{"num_hidden_layers": 9, "hidden_size": 256, "num_attention_heads": 2, "num_key_value_heads": 2, "head_dim": 128, "intermediate_size": 768, "vocab_size": 2048, "hidden_act": "gelu", "norm": "layernorm", "norm_place": "pre", "norm_eps": 1e-05, "positions": "alibi", "qk_norm": false, "attn_scale": 0.0884, "bias": "all", "tie_word_embeddings": true, "parallel_block": false, "init": "normal", "init_std_qkv": 0.0312, "init_std_o": 0.0312, "init_std_up": 0.0312, "init_std_down": 0.0312, "optimizer": "adam_atan2", "learning_rate": 0.00142, "lr_mult_qkv": 0.5, "lr_mult_up": 0.991, "beta1": 0.95, "beta2": 0.98, "lr_head": 0.0072, "warmup_steps": 257, "schedule": "wsd", "decay_fraction": 0.774, "decay_shape": "cos", "final_lr_fraction": 0.1, "batch_tokens": 32768, "max_seq_len": 1024, "doc_mask": true, "train_tokens": 289900000, "max_steps": 8848, "dataset": "wikipedia_en"}
MLP neurons of a small language model. Each row is named by its layer, matrix (up: input weights; down: output weights) and neuron, and shows model dimensions 80-175. Each number is 128 + 24 x the weight over its row's rms, rounded and kept within 0 to 255. Numbers have three digits each.
Before each neuron's rows, "fires on" lists the tokens most often at its 100 highest values on Wikipedia text that the model never trained on.

fires on: "d", "p", "min", " dis", "red"
L2.up230:106128099174119181115099126130131117127125134149129117107153140095135119129149137125141140103116156121105110125111169124133126113130124171126167156116136163105138112099114120109129084102168076098121140115145113136138148147130126102116139121131139120118089082136073151142179074099137162170
L2.down230:147110143153139177105125129103129135111122109093103085114103136102114122129128161109135166125146106157102160159140127107141134090133142121146123115143091117097137102129191121165129105138142128132148115132143100141169134083133125140137102116079126091112143119113182105158148121126141205106

fires on: ")", " |", "}", "x", ";"
L2.up337:116114126119128116119135130121149118158132107133080129129104147118124121117109116131118102132146153155120130107162145149093115149155169147134079118124122103143131103129123140121147113168104086156127145112141154099143090153142141113094186111092142104111128164117089132142119124124129121094
L2.down337:177130137176140138137111137149120109111114142098131116084123097127128144163153146157153102187101071083155105175139137131170111149148121141117169147134138114132134147151108122121110165079169111101137111191133149108158149121104132128131110111149104130127127114117136158098114133147136135136

fires on: "t", "et", "b", "hi", "op"
L6.up295:162120089144070132110097174132117129129147101134142166105095162125168138161079098141128118126147160137149123108148150130138111103145085146129136153117164109108099154119084152078119068156116166117113149153111139113156187089130152066130150100126087126124093105146116132119129138083126144103
L6.down295:133134094188111146122143094162135121117121156130131117128152105136165109134128121145149132141079144128133132119133096135096134160153150115157119188118137080136156127157129136125149122098134094120086116107188119118141129113094095154167146118144114149131153087109134149154125180165129101135

fires on: " St", "e", "oc", "or", "er", "ut"
L6.up603:117142086118137137130129117140113083113114150085125074096110128154146079172097129137113101094155149140119129128111122121053118174164090118122166175134128108101126117128118113127116141158125121132139098165141086103167137090152148086124130106168140163157135160132127099074121115131129137096
L6.down603:144163133131180171149128156108077139096123125181122149120142119122153115142149118110142110111156166107097082119116123127156147165149096140136104136120176153140126141129098095081148117134130134146134131152119086124128119130156116127115122139094110115162125120121108144106132114114162094073

fires on: " K", "lu", "e", " G"
L6.up699:110121119167147115143166162128111131087129095128091121132147126131147089159138090150132095101103126112149134169119130139105151131084128192147138162147117153132103122127126134117204114109138141123115149138144121098130133129117136109106141148160147145166154133153124171118162112106128134130
L6.down699:095089161097174135151107073140144144116149163128134124122118164162105122145106155082135130128116148097172137148100096159127120151147147147138105127154153156102092111100106140085123112087160136124157106094118121111145168103130130142120107112149154080129110108101122128147070138159136138119

fires on: ",", " is", ";", " as", " \""
L2.up406:140129132153135147127146128115136100135179117135126111157165155145168147142080172119159159126138134138082059091109167143132148151134100128114127118095139097128140192164119123149131114100105113119100134133126123136139106106138142152145196122105102127121104141148112102156122099137107134119
L2.down406:172107133150089112145184123159129133088101123192109138097151137132098156136150076132104152152135122168161145105084156120118137073129105076116115119087138112167109133102083134142111127167104143151164169118134133117104146149127125150117145143078115138170147142174130108142128128103136129140

fires on: " on", ",", " and", " of", " in"
L2.up7:098136149140155106144191140094140102106146091137196127132103127087180144084116149111131161100100121121151149135160137170148129154080136093113104104098160163135118118118100133096134151154120145107139118122114101101124176122150137114093143109147118114098095138151141066113116137099142135126
L2.down7:160125129160122105146120148148139104108108164118078122150098104087128132107101127152159121128128163118163098115169158132112152130139128115102110107138109076163144103165161046082096081113141127144121125139131121132090150099110153122121129120135088113130130126105145111143159133132131113128

fires on: "\"", ",", " =", " (", "”", " as"
L2.up352:108110133101125083128143147136152120125193094131128129077169076137126131115136119143136157081094144127135086116134128145146104157074162111142093134121127138141106147120120143141121164114124128085109105131134084079128138159146161068150112114111151110083137142161142142117089126197150152152
L2.down352:135117117118140115112112123084139165126130082099151100131140087147140093115134133157154113135131115116108060085164158130132139147108111149089153124112135096172117136069149131079138128118151140106135099123126130142110092111132099128150115160146143146095161106112163156088087153200105128198

fires on: " St", "end", "ter", " Dr", "fe", "er"
L6.up172:148137087154142140126133137153104132104185094140100108149190127117134128119139157113145159075108108119119166090135114104101142174066093143109119163145144112173115108175144090186127115151101125129092137142125111088157116130145157088146123147158160126135144137163126137108149138148163096124
L6.down172:107121078135124164108115159112099120108138120093112104113162140123167113125169128112160127112155136146093142137147132117143167146121137139127127092115110137162145113134145094107138161110142151159093116113109106111118162096142165145110120146095125157088126117122140118129175162151126081098

fires on: "-", " |", ";", " —", ",", " 1"
L2.up297:109116131160132139127128139134084131151167109112133100141132122122147128156108095135123141131136125092130126142170082112130074128135167115149088156089115144106153127157134156110132132144094095087139106130162105099123107144146119162150163108136136131134126139132126126134109142152130147127
L2.down297:121164095149119132121094103122171155147158130064147152127127120121131142113108138165154149176139118114147088122131131100090103139123106163126161141108139096162155142140097152118105148076135149127117096154155168112142091112127124109137086124135156126144111124163123135120081137135095108183

fires on: " S", "S"
L2.up693:105094141136123083133088163125132132163137154143113165155134123141125115134159140133135145126145158135071180138115159141105123117128128146151116135085152109137154153112115085121136101183140126152153123107112083118141097182135120119119146112100121130101107138165120118153145114144130142140
L2.down693:154146155131168161130099154103118116115077121129098116154113145108090156092190136144171142111152135043096117169126162159090138121106143136175111140125099121073123158092127130092098131129131084097186138096154159132133114130155095119124144112109068089093125131164139114101132143141133097085

fires on: "re", " pre", "st", "n", "-", "pe"
L6.up50:136146112128141136118151134089142128129130072126179143132109141126132094173128147122112150153121127116098109109128141075112107108174129131102122145134138107112159129101107115137124110114094124145085148181136119113119173117082103091139160141125138140103124104101164140096130124126092143105
L6.down50:138091093171153108150105088109114118161135118142166131159162127128106110146138125134193142110116141146165157115108136147180134152087089156112118092162123125150103130139130133128126112111082140110107145109121072113114135159106113152089134072125157106146123093175122105153110084145179139082

fires on: " \"", "\n", " —"
L2.up450:135126111143086138116126150104128139117160123133113101127143128141191134077154142152123151126171158124095155144119096145129125144106146121123119148146127156137118162155109108139124133118071103130092111121127048123115089177144173170123130115113110094109101143129100110118100113129124169118
L2.down450:153080142151093111157129107113158102130077081156141107147128155177136128095134117098105162140127142139135115149142170111118153124195156098109149115116147128124145149111100108130134190090119132142135133132115136128060148140147123099114133137118111120113114151138090132093136148061153118093

fires on: "ing", "ce", "ant", "th", "F", "vent"
L6.up163:118144123123122141137137162110086122124146140118119088165154129138156163101146125104134190166128110154136148105109118114129132136094101111111134117130124109143120145202141112141110171096113109104129166181156152133154126088100143101151089130091111107135141136112114114083160134126155150064
L6.down163:144130171156102112134086123063104189126108120130140147110159109116102121119093119162142060134135149130101131106141093085097131117086133127097124124132150115129118093087136127131119132149106126102110085107112081106103167158121141136094215134110138158140122141159167107182133138100145135146

fires on: "op", "S", "w", "ub", " imp"
L6.up255:130133108122116084095139155148116115153093108144146135135108072149175143105130111121113123125134105140103128096108128131177121125125108123128135120084115084072127128179063143113128135126175124158144120097188141110134119110157150107117139136101087144137094125126076167109107142159121126134
L6.down255:126148111127114122147138096131117152119133146130150127134144130126146100110146149116130146174114141114120103155134164119101102105165130089119104118136119069123098068118158122184128087096165164092109086148100118170134166104130154112100118087112146166150104138108115103138146118129196135153

fires on: " H", " h", " St"
L2.up640:124109093134116137148126185094089119121128096124116136155159111139165114098125127085083137102141126124123129130088098136136127136150164119124166142105112092128143093147112148117130147125166086156080117111126130089139102126150140132133094125106148119127150100131142146098134167140153143171
L2.down640:141111138135117146126129141120073081099143126127156128131170103113111147117122089101174149129124168091106096108124126153127125153110103099144143119140155124134150158097135112141095177139154100131144160146140080112136109146131146124132092135126154109137156124118130130080123205106180098151

fires on: " was", " the", " also", "n", " became"
L2.up88:117100103109099112108121101115123132173163122110176123169172158112131133083148149137136144152123192136121114114144116128086052115110115145159086147107145104133124138128126115132111122128157138102104136109115091112135123154124109124126180107148130134108128134127110158153113124144092121140
L2.down88:122134135108139108127121088120114144131154109101105135120107142136158155140120106130125160124138109143113168081127103145197153068079140154074149144117137153090160140125109140165117134109143092129122114136115155129132154082118121125125107152115096117114111156092213100131112127090163123148

fires on: " =", " also", ",", " became"
L2.up677:110128121110124078098128133137148117142179071093170138117163110120124087120128152152114165099098112134109085106147144098139106170110130099122110116104128114178134110121115168130162107115121128142135108162136156136142136139154154115108161153193115099113139169133159084108120091190160141164
L2.down677:125112138109139119113107146131145100113121107092166088137127101149133115159123103106137162144137131145141120079163160081123155157101129187121121106133119121159158142147159094117129170118128138103122130121141097128065133150137089101109114101134140137123123131161124081148115127145086104133

fires on: "s", "e", " by", "W", " G", " "
L6.up119:117115124174153172139161147108136107138120140148134111151128122117096138111153133148114155098107167112132123126126080114094139148118109133104120133103133104117115144124119092185068113134124122113115112132143100054149119136113144141108134108122161149142130142153118124147137146132132129101
L6.down119:106103161092137172142168091113141122142156156127162112133117146131106142112133111103105122115127144163126138136153114156125108130112099184178086133155082198124145106133143107110148137119097109081108131158122126117213170099131078162126142152155177128134156107157117117125128116114171114176

fires on: "s", " 2006", " 2005", " part", "es"
L6.up568:112151140131136167121088132138131143106071125141156104106137119106118112150130128146108152121102130168104136161086161117156096128132129102161119168129138105107123137112152074150097113146146091137126116136136170110137103146160156139140133171151100095123101154132136136130119114119133150117
L6.down568:110161123103136166139107166103097145158139099113146173135134155101150137093107131107169136109069108163100109094144137132129125113127120101113163163093125094131104134151135110107147183166106135134111141125120129181138138130148112150157173124126141149107113187134096115144152118107126134110

fires on: " km", "ttle", " Bri", "h", "mm"
L2.up588:135130098129117124179107147105099103147162145145134099120133141145117088138113101115113117099134152123093126146100095144121139145135112123124119142144157137133093147102113138138189166176085142170186136120112156141147129137134105154095116092103093087178117101155135099103165133112112145137
L2.down588:134153137122158118084138106137176084139138166117155092163125134124157160121126112147140076132115120187149113100146122121145119137161137141117148079144098126151111156122161119043095113131155126116137093163107111100123129159081141154138148122086132163094131152106124113142083112093152158137

fires on: " sp", " st", " dis", " Sp", " un", " St"
L6.up722:147075090182132166121125147176088100127123156161154104120139170117154141107120137107120137103143150108127158160111102165133085130110124119114160157138147136163119099130117136111137125125127126126084110104121125099128113110170133059078109140124102148099139137150100104133131083121154173113
L6.down722:116150114141177112070069126126136136117108149102138113144180132157139116141065112111166102143164157146139091121097151132130168108120095121155161138142092147121117099161103157126102121125165118138123146125126129134121097153182134100114170182152132127137165128138121083156123094153139131162

fires on: "s", "n", "st"
L6.up2:137132091126112150155180109133077127133148114109124137124173103127127139142172137110126138147118115100092109128102105165137089166161127159156120163101113080135119113116147109129112101152148085138120121166149119095127121114095162154150111191093117113121117118142141128120159151116087182141
L6.down2:118122124109184138133159149158130125120098136134146130109103130105122148119075141127133120127103122118139126093158111106102141148121146142114138099133140116115082142149131114096106138184105153150126130118117127144111171170143128114127137123133141131162144128180173141125120098116124128119

fires on: "n", ",", "w", "ine", "t", "d"
L2.up121:119066105144151062107161119083118132110188105121150176109124115136111138139131104129126133108154145122154108148146109145147115124126131114118119169136100138129135154095123138119156131163123113131155110128160096127134130148134134097170128113152166116116103118164144157118160125144114107148
L2.down121:140098106085128122122098090131095129154085072124158132093118124082160125144151126149148102191148130128121132127110121128143118139147115142125131152119126135128113124170126125152105123152111160134140115121126136135132146106127105150073144109110122126110142107082103131124090162091129159120

fires on: " and", " =", "),"
L2.up754:102118134154111089097155116115122140142162109125130147141130162131167130108102138117114151120174118098162142130173111139115155141107142146083102081089140120121156121161095091073107121109136128144085131138132089091125101133154146134171164107139103128109067106181153145137156113135096138148
L2.down754:129130142096138108185190143130143099123148132120126115144096100097097171135123100159150103173086131115131111131126128103087142140111137134139137119135159129188154124071135120128159142137105147134100130137156109129109099163139108116114164140118138136087145176103141064106144068135109126162

fires on: " Pro", " pro", "op", "di", " P", " Team"
L2.up751:119114099115119146138141137150141128155124104122145164139124103184150080162122100113104143127129115113114129100109168144173122153140099140108171133102128097092190126146110126144116111122106101164163108189152165099147156123161152081170105124123067142106126107112095145160131098128144117125
L2.down751:128145167122103103130123062132114131164134150108139159111106140077140125095125163157092148156123128102127094125142102115128134147108146142182109114119127086126140187143141134128131136158120114087138081143142127126132072135157153168133118106115109171091117119122122099136126170110123115126

fires on: " St", " st", " no", " No"
L6.up516:113121093142107137100146117141123073125132136122142111142098094124178137163137109091131163179170098127112127161131109102153089111121121105101108183118144062123168166165110141113135133134118130104152096121092141132135174148180141118133114119143078124161107127160124149139137118127138106110
L6.down516:117159157124164156124124139111104094128120108094141123138131121135168098109096115109101101104117103122122120099156116117128107070112099120089121157088140116085152124132144129110082124088127145090114124121105123141103121134133127173133135164206099115138147165157139138139124132130150132152

fires on: "s", "il", "us", "row"
L6.up672:092121099096138106133150114127139126147141130125122091088142152116144113099138080112122060112087143153088153115126097115084092110129168161151148192129099162120116128166086130097129143154105082160100102148103146125137149153155113141145128120167133118099137144137095105100125123147132131117
L6.down672:123121121111118152128133146114128149159091141093129149112116139121089158107135114136131094120085097130138114149122194115153188190136191116118152137113139129133118117125135110155108116115100133140144129148133140171145125158136107091154088097137161163063109136106133128118088130114108109100

fires on: " to", ")", " and", " by", " |", ":"
L2.up89:129123194180119099123150120101157101158138117116098116104164095121145142119152128130108107111136125094106117117157103146138139137114145078113119124110118120139125103138107081125137109168077157134096166122116118076119097174134147165119135114119134120106100142179105090154122099141127125074
L2.down89:118120140147110125115118131079149126115120129127093135127113132117151125130103127165121113132119154110152087090154144136159116110091150118088149110160148123122136153173110152130143149115103139113117084121173129129115171148129090130149146130181122131133112138110102154112111131146148086112

fires on: "ce", "g", " Ta", "ing", " women"
L6.up573:139118163112132107121134122133080151149132130117156143127159100164119153118104123141143089138113125131087103100077112139123128099080145100139124122112122168102088162176167132112128118128130152137157147108148151125139096113110142133131092122125148141105102142119171121150128132080144104049
L6.down573:121160158098138140123132151113131157148149150103117180131161134117117098121129152184132132107127091113156103077131133087082144116124122188125151132128144117126157139100106128142120115138138105113107145119168138103128162122086161122125157162072099122150100082134101099109102173147137125100

fires on: "\n", " of", " (", "-"
L2.up637:147142109131090137178138136089142129125112121107155130145125137115157107107159124119102199114202153091135143132140095130126103118122147131134092120143141154149130145099108145120135129129105090092098176144113102085122130196134137120112128128146133105143115122108139116140120090105123107146
L2.down637:174103113135100089165116151134125099115175126128160156154131134156148102127082159165108082123129160111116121137118145144125125116149117110105103160134153107112177116137120085143163107101163102119162143116130110143092118149092160124122123164148146125122120113129118150145151157120088128073

fires on: " U", " E", " O", "ru", "ü"
L6.up204:128089117176117092101102139128105118134077086111111157128138132171137111159153113114098173147139163154151073111143124121143157141134098104134153128095147154137147120106117169126142112151116103114127099165172146087173135138135152127127155087119137114095109101141111113134104131168140136149
L6.down204:125128112123118167112162135139124180157106120165097155145123117117101118115142137117153141161105134123133122079085092144106119123075118134138141120115126135105145155197120116105117127156129135156111145135093112137221099145109185126090145145117114103138118111133102125111109120116118128147

fires on: "s", "g", "ma", "ra", "ni", "ard"
L6.up675:101118099167136142102097088119092101172141096114116129131116101131084104145125161133127156129081131140133144121111139078134148128124174109105118137117120109108095113162106103148180076154166151102127126121160111115124171131153134127108176125145146139099106115118117118141137123180133136093
L6.down675:151126126115162134102138125116152139120089122156135090100117093134138090129091104087114114111180094116108184109148127117163086121127147090157105134132149141100152130130160148103119107122112138140168110109130118143164076132096102115166167131115141103140117103167130136152121096131138116120

fires on: ")", ":", " ", "re", "il", "/"
L2.up589:112073156137123101143140094088138149131126131136090122145105169141151113125154109108102129138154145125096105122139124159147161132144119098116165135161168145117127083091094082150136152142140106152103186143127120091145133138117106124105167110090175124119070108133102154144124078116098114123
L2.down589:118162118137138124141105144110106127144128121131101133108097108128148131108150158130110161103152112147126077149148140152157195135123140127152117150124162139143122139158158109088131148152101102098118038142114144142143137150093107102133092141166128135121163131107103119128127142078137146089

fires on: " re", " ", " w", " co", " sp"
L6.up657:137128120174125097117162116129102131128083131110182072100152114116181077117120145133124137111106138164135145103129124136087121113149148135137123114120148147126105161146118105091132134143106148103098134107139189079136134109106151134131160139141138067129116134130158172095144120100110146154
L6.down657:120140195107165125145115162121154149089118122153144103096132088135117167148135135093101106114117168145129179126154119138141101111187149112136134129106097112114127156120127154110166089130108116153113122121148108147160114137120110086136114155132132106146181123112105142116101108074128118128

fires on: "s", " p", "ing", " is", " 0", "\n"
L6.up572:135164133130133166106146142120133120139098128100130138117131087124118120134165129124107158151050092117130103118139140178066098094136143126136114106111164096149142137123118082127147119103132172095112134125142110132148121120140094100159148164152138142114120134079108165147159126136135097115
L6.down572:127115144096153143120133112192093146118130115124160113113102145152115181139147144163156143115112145143086087130112134110102130115188117146149168100159182117149125117127106137085144127140132138152113107096115127130128104135170173149091177126148124114137088158111097150123123104188157142112

fires on: " re", "com", "ra", " su", " co"
L6.up313:110095133153139147104159092090155101157103149088164128093138125139181133123101126128146147115136150101135105170086134123104142121160103175124147071108135112105116120117093084104109115092134132107137152105191138135138136148160175148126153123096138113118123127107144153137164099109088100107
L6.down313:115148121098120122115162159142140120148135104102161121099133127155109143128096100128142103114126163152117161118140135096117145109132131160089096134096135151093122151111146165122132112175105115148099169138113146147147125057123042105125141194093109132133156142151143095112116111131175116130

fires on: "s", " Z", " Bra", " So", " Co"
L6.up321:114129149113152124146158131101082117129139130122165120115166110155093116131173125136103141141131160144108119092145153157124137150148186156155142122082141141129152154112125138174103083158079145138143138122129107112156124201124137120112108172165122091140110100126136149126108120103112131134
L6.down321:159104163147124116126127152139110174128125139135080145150092152134108126128142118124158111122095062075129126120124133144103114180119122125137144105114101121116079091119137105122138160141126119127118118101152159140036102154142135087137124123081154131121157106099153101144146137143145122095

fires on: "al", "s", "st", "l", "ac", "n"
L6.up468:117114105156124120135079115145093120124126063137163135137069080129115092141111150112098130124161157147118174114112096118127109156127080130145118115163155128082139142100141135131106126125126117152084131113155134121114129162173122131160121137121141140145111122100092145071142129117091085126
L6.down468:110155133124139154181114135149127124127154137141082081125188148171100124124134141128128102085136148144126154146112126106168089126165090103153112128154138112133110152105093128130131101097115112093133171147148078155163134123098126177092139112144131127166149129162151130122121092136115181136

fires on: " S", "ma", " Ka"
L6.up393:117133104173099119124127194128100093132176153142108128108145141136125111119137156149140138097193198135101137155126151122101140136084126130124147117116112128125153140129114093097136121126088172136109095103135124099145154119111121116141101159105129133122084136175158147110136112145120120115
L6.down393:130180133103156129150145089142125114144142139095143150112109146152151119162143103151127119145080154137104132156118117129070111137127124074121138108100074156080103149147110122111104145122147115152146148119158129118181114085114114143086125121135141097087176141118123138160148096153109154143

fires on: "av", " wh", "rm", "br", "ill", " w"
L6.up606:137155138128123112127112154119171096153138120182160156141131106101141163094121123091090102077083115126122119097093132111106121170105181155091133155108138109139158146101114116146106092123110124198097108140120137141128100157103137127115126096118160113140117162087091131097141117123134171131
L6.down606:148103109138143156161110107125112160129142137108135124149176123124101121146086146084139181124105119090174133137138078125116146119165128090118086107175136136125159127114123140134135139147107122078109129107124121107085116088155135138092108120163157133161124151089157117116150124132111088148

fires on: "il", " ("
L2.up335:115100144173147123157121095092104097119139125126106092117114170125120130115132115090129133117186159070096132132109093159154104113161118145142136117129140139123131154130123094124116130171101099150125160152138078115123167142133137132149109056096088121097109112120103154127192106125083123141
L2.down335:110109161127143105122155126158102146132136142113132168114143094111136126134124158159102118121096087133113124141111140162104098109115168096077117133150136139127127123145159125125151108105074135125084088115142155134106166100093131133151126144138123140173172166088116093108109145126161175126

fires on: " and", "ly", "."
L2.up541:109071134134125156106143142153046105138127085153119124141147116136156097125126169121121134122090124112134123108149104121152121139138178140089122119124108126186104124135116178113134129149122128179121134139138119094145113129137185151203118102162142124110099142124123117168140123103107161167
L2.down541:135111104138126138147128124142156107143116131117132165114151107142121115119115136117155103170107139149126125132158142104163095085121140123094111136139180117122098125143122095087172142096074178111141166172160103131106155181140160142117130134145099123099161116127136117111125140109085131183

fires on: " Ar", " S", " cl", "r", "am", " El"
L6.up407:106128128143106125127159157122129112104154086119104129120124130156154119101140155070123134085143187162123184144124123109135142127135099145119119164144169118151135140134133138121120079102146142144135164118138132127127144095171161071165129146125119123122120145097136131106126146132067134123
L6.down407:139155108128115108139114155137118123111116087118117136146157116126135106081180139139177105138143146139135137141133171144139160126150142151128113120116105120104129134103136180090143128136089111103151160095140152102158178135131120101117125144100168141122120147177117126111183127097118131108

fires on: "ct", "co", "w", "ot", "o", "ub"
L6.up680:095154117147129153069112153205117105150125083148105116116130082133148092142118099141105146119112086127135118093104129091140086124134139124146159140164128137132143138134152121120129110141156137131153096127136125126137134089119140128177119138121110121187121107119127159105132122129120094094
L6.down680:140106119100138149127163121099077139091133142144129141121098139173088148068130170130089122169112169159098132132122139129068115138125105152095136097114102115193129132175123121127146109143135129111135120106093134169155099159129127128105129105140117150118168141100114120122102171113164168149

fires on: "g", "0", "n", "s", "3"
L2.up727:097134106150150137114135115133089110144128111100128170143145075159132141112138137119078111150114156117158160127111118161133140141083133115143087113097109083147123147139122181149154105137106162097126147090127151110150112135187157166128128114173133119119165133100142159118120147147120122104
L2.down727:142148113122127120165127121088124104122058119131077149126122107137131171129097146128150103166123116078120156146110123146124133123132131133135123152158121109142114128138156169097109109111128128142115168075166124135146108130109096103158138139137119160115138127097180163119108183147114104092

fires on: "k", "c", "vel", "gu", "ke"
L6.up649:112129122105133092078138096102152096126148108116128150115129126119124096111158129105150081148115139137128141139149126127168127112117136129099131129146088101135145141115106097112112132130133168164133080157128128100140194181087125104122129153101154145094106091140126145118112153130138141130
L6.down649:104091109097170134084126159160161172124157132117112082130128162106091124144099139150130097107104119134123146157066128107143114110141125080151123126146135122116114118164154108116110126157137122130121142148124133164104108117121125128135132096102105080131120106152130167108141155105168124134

fires on: "al", "re", ",", "A", "el"
L6.up80:064153136127057105116152157114140136140157088116100144125138147103132129155152130136108136144113171144100101114097134118104090101097141125084124143159147127164128135147119158128111131153120155135156138129117143099136142142147083132111133071122150138132116108174107109111140077149130133108
L6.down80:129112143170145163153125128181122114156127162109114109161155141115119096124134145153168116084114142122142148147144137138094129137132097118157117104118106087132116113145107152108165143130138104117116144121131115120075119171138167117127116125141135121112109132112118157120132138108157118148

fires on: " (", " Sh", "bu", "s", "ol", "st"
L6.up271:124122144095144139136174131115132121179107123160147109128175142140104115115107093163138125072129129129082095144094066091146088150102123099126092136119151064160114114127127144120135128152135140126140130118129109095153130149162131108127134101114141123127068121146162115133139146075101129100
L6.down271:146129110134099125144135111077120122135148157128114133132069091151164125155140120125142081148082132093170111161094094150148102155129140144163123113141167152135172100163142118110133123130105135163122137143167124169173132118145110142177150133093140119114109098124177137134152111157113178130

fires on: " p", " F", "e", " co", " "
L6.up41:119155173132138160123158160096108143154123152140184099140144146174109095141127106112111151132115125124144124083096120086095177123081088122116187112137102114093124123139109116137174147194154136126116116128140118147135117109119125083130093118112152114128142128142069118123128139137102163075
L6.down41:161113136120146146114121089143137108176146107126170147131142137144150113132128094115176092152104131130118122157116125105137131115116159114131123131130135113142151108145135113178097120096117145177139121131124154121148095127145130138128153097165102159135109117124130087139118130158118135178

fires on: "\n", "s", " S", "ed", "w", "red"
L2.up212:108124120198123111118142130134057137150128152141161131146122120144120180087121157136108109099128159126146154180121145140076111132093147130146141129122134155187121148113136092141094171123104113098131142105162070112122116143106134162144140123108165101110116099139086146109115115105113122133
L2.down212:163157091102149139112104117118153063129125142088142108149075124157124178143157063125126170103087139127092187103147124151161107099128131151112105160108156072134142110128133116151130102135108182143117140098125143148085123150137135131138152116078093141120101160118185151114126101089158090140

fires on: "s", "n", "f", "d", "w"
L6.up220:127103088119122111133094160144102114099129131118142119112160181149129137132112117142116139165129165168139105104092110137159085116157127167120147155103127128118096180115108115126129120155140148119125140138106143131114090181127163127137142133123123097132087102169154164139130143135100093144
L6.down220:162142132110143105118138108149094140135127135071164146119126116161131131148123116125131093138122139150107113141135096140099122148137105094119113128093164103124108105148154102123081165123092102103115166166103127169066111158142110100131147135138123119117085103149165117117145116086130109120

fires on: "s", "\n", " and", "n", " Po"
L6.up269:160124124172119119148116132125110101138148140111193104123139089120136080147148090116133137121096140123169140116084126200122117149140146137140123119127170146141108178119136132119143120120152133129111194140125126127119146153136154093109116123113136132110108114121149121089137100115081144108
L6.down269:128121118090131165096145148124132114079106172112149143099107118114110183149173126112116166104126144096144141135142128102135138108141109119125163140101140110153112125103071118128136131165129107144131136131108155118162141107127146163143149123117105118161132103118118153172090144150159134187

fires on: " co", " E", "mi", " Co", " mi", "ru"
L2.up420:127117147103155134132128125120093101120072086058124094128167114145164116143112085098076129156114135112155136143118145149159173143156144122101180157071102138147106133160075154114135131116151156159126138165134156089158126125136146108094145121125087127128141161115166155187115146159170125125
L2.down420:142161128112142135128148122097095169136075144166119137143173140170128097154160113099142152140123119126135094122149128130144144135116134142147142110142134129141137102091130147099126105137137124157126113083129094097104158155126158160127091168108102144115104114105127176096138173108174134123

fires on: " and", "'", " with", " of", " the", " on"
L2.up530:113147172160087127087164150116124121139157115123141175056114139153184145119119101106138120111134134112144105075128116165102130095117134166098103120110116159126131112115117109136106122154143117124103102133149112129128100145128145175195139118143136121141101114146094125175167117103091162110
L2.down530:107137140143110100110153111092129161102162129119123135134084123087120142123138104102153122141143141090110103134141139136105183161097147129161104148120173107139161066063108129122085129131139100130106126149132095103148097144116117105114107100158128142101131129173115153147144067141172143144

fires on: " ", " f", "s", " re", " p"
L6.up578:140123133157078089100108116107122145095149131127137126109131112155161109098121139156107176087117158152136124107068158123108121091159098137129131142165125104169130159111123127139122120107161160122116141103148189079164125117135157136144151164153125092137127136149154143111129111095106140166
L6.down578:154094126135148132161126090173179108148144175130139138149162130129101109096150135100085121114141142136148163080092145134084143152136143125094131117097157147118104130124123155090109123130123113110109153135131131121190132142106116122131164169135113100152158143090106138154148136174114120140

fires on: "s", "t", "d", " in", "a", "b"
L6.up297:101080129163085114109152156120112087099136166144111132113116111187147144144143091067163170112131161146170146129128155136135154103130081129091145121120125097133124147122089156090176133125116138127115147159148106127127096135114117081115127086107089143120133138158121150095108163128097132111
L6.down297:094148135123113109108114134118107149127125141139176142112136120109124167108113107134092092144129174147123178141099124145125123163124157151138106119140125132121093087132126121171125146144152123168106117077141161118108171125164112148141146139156115114116094133126140141121110153131104089108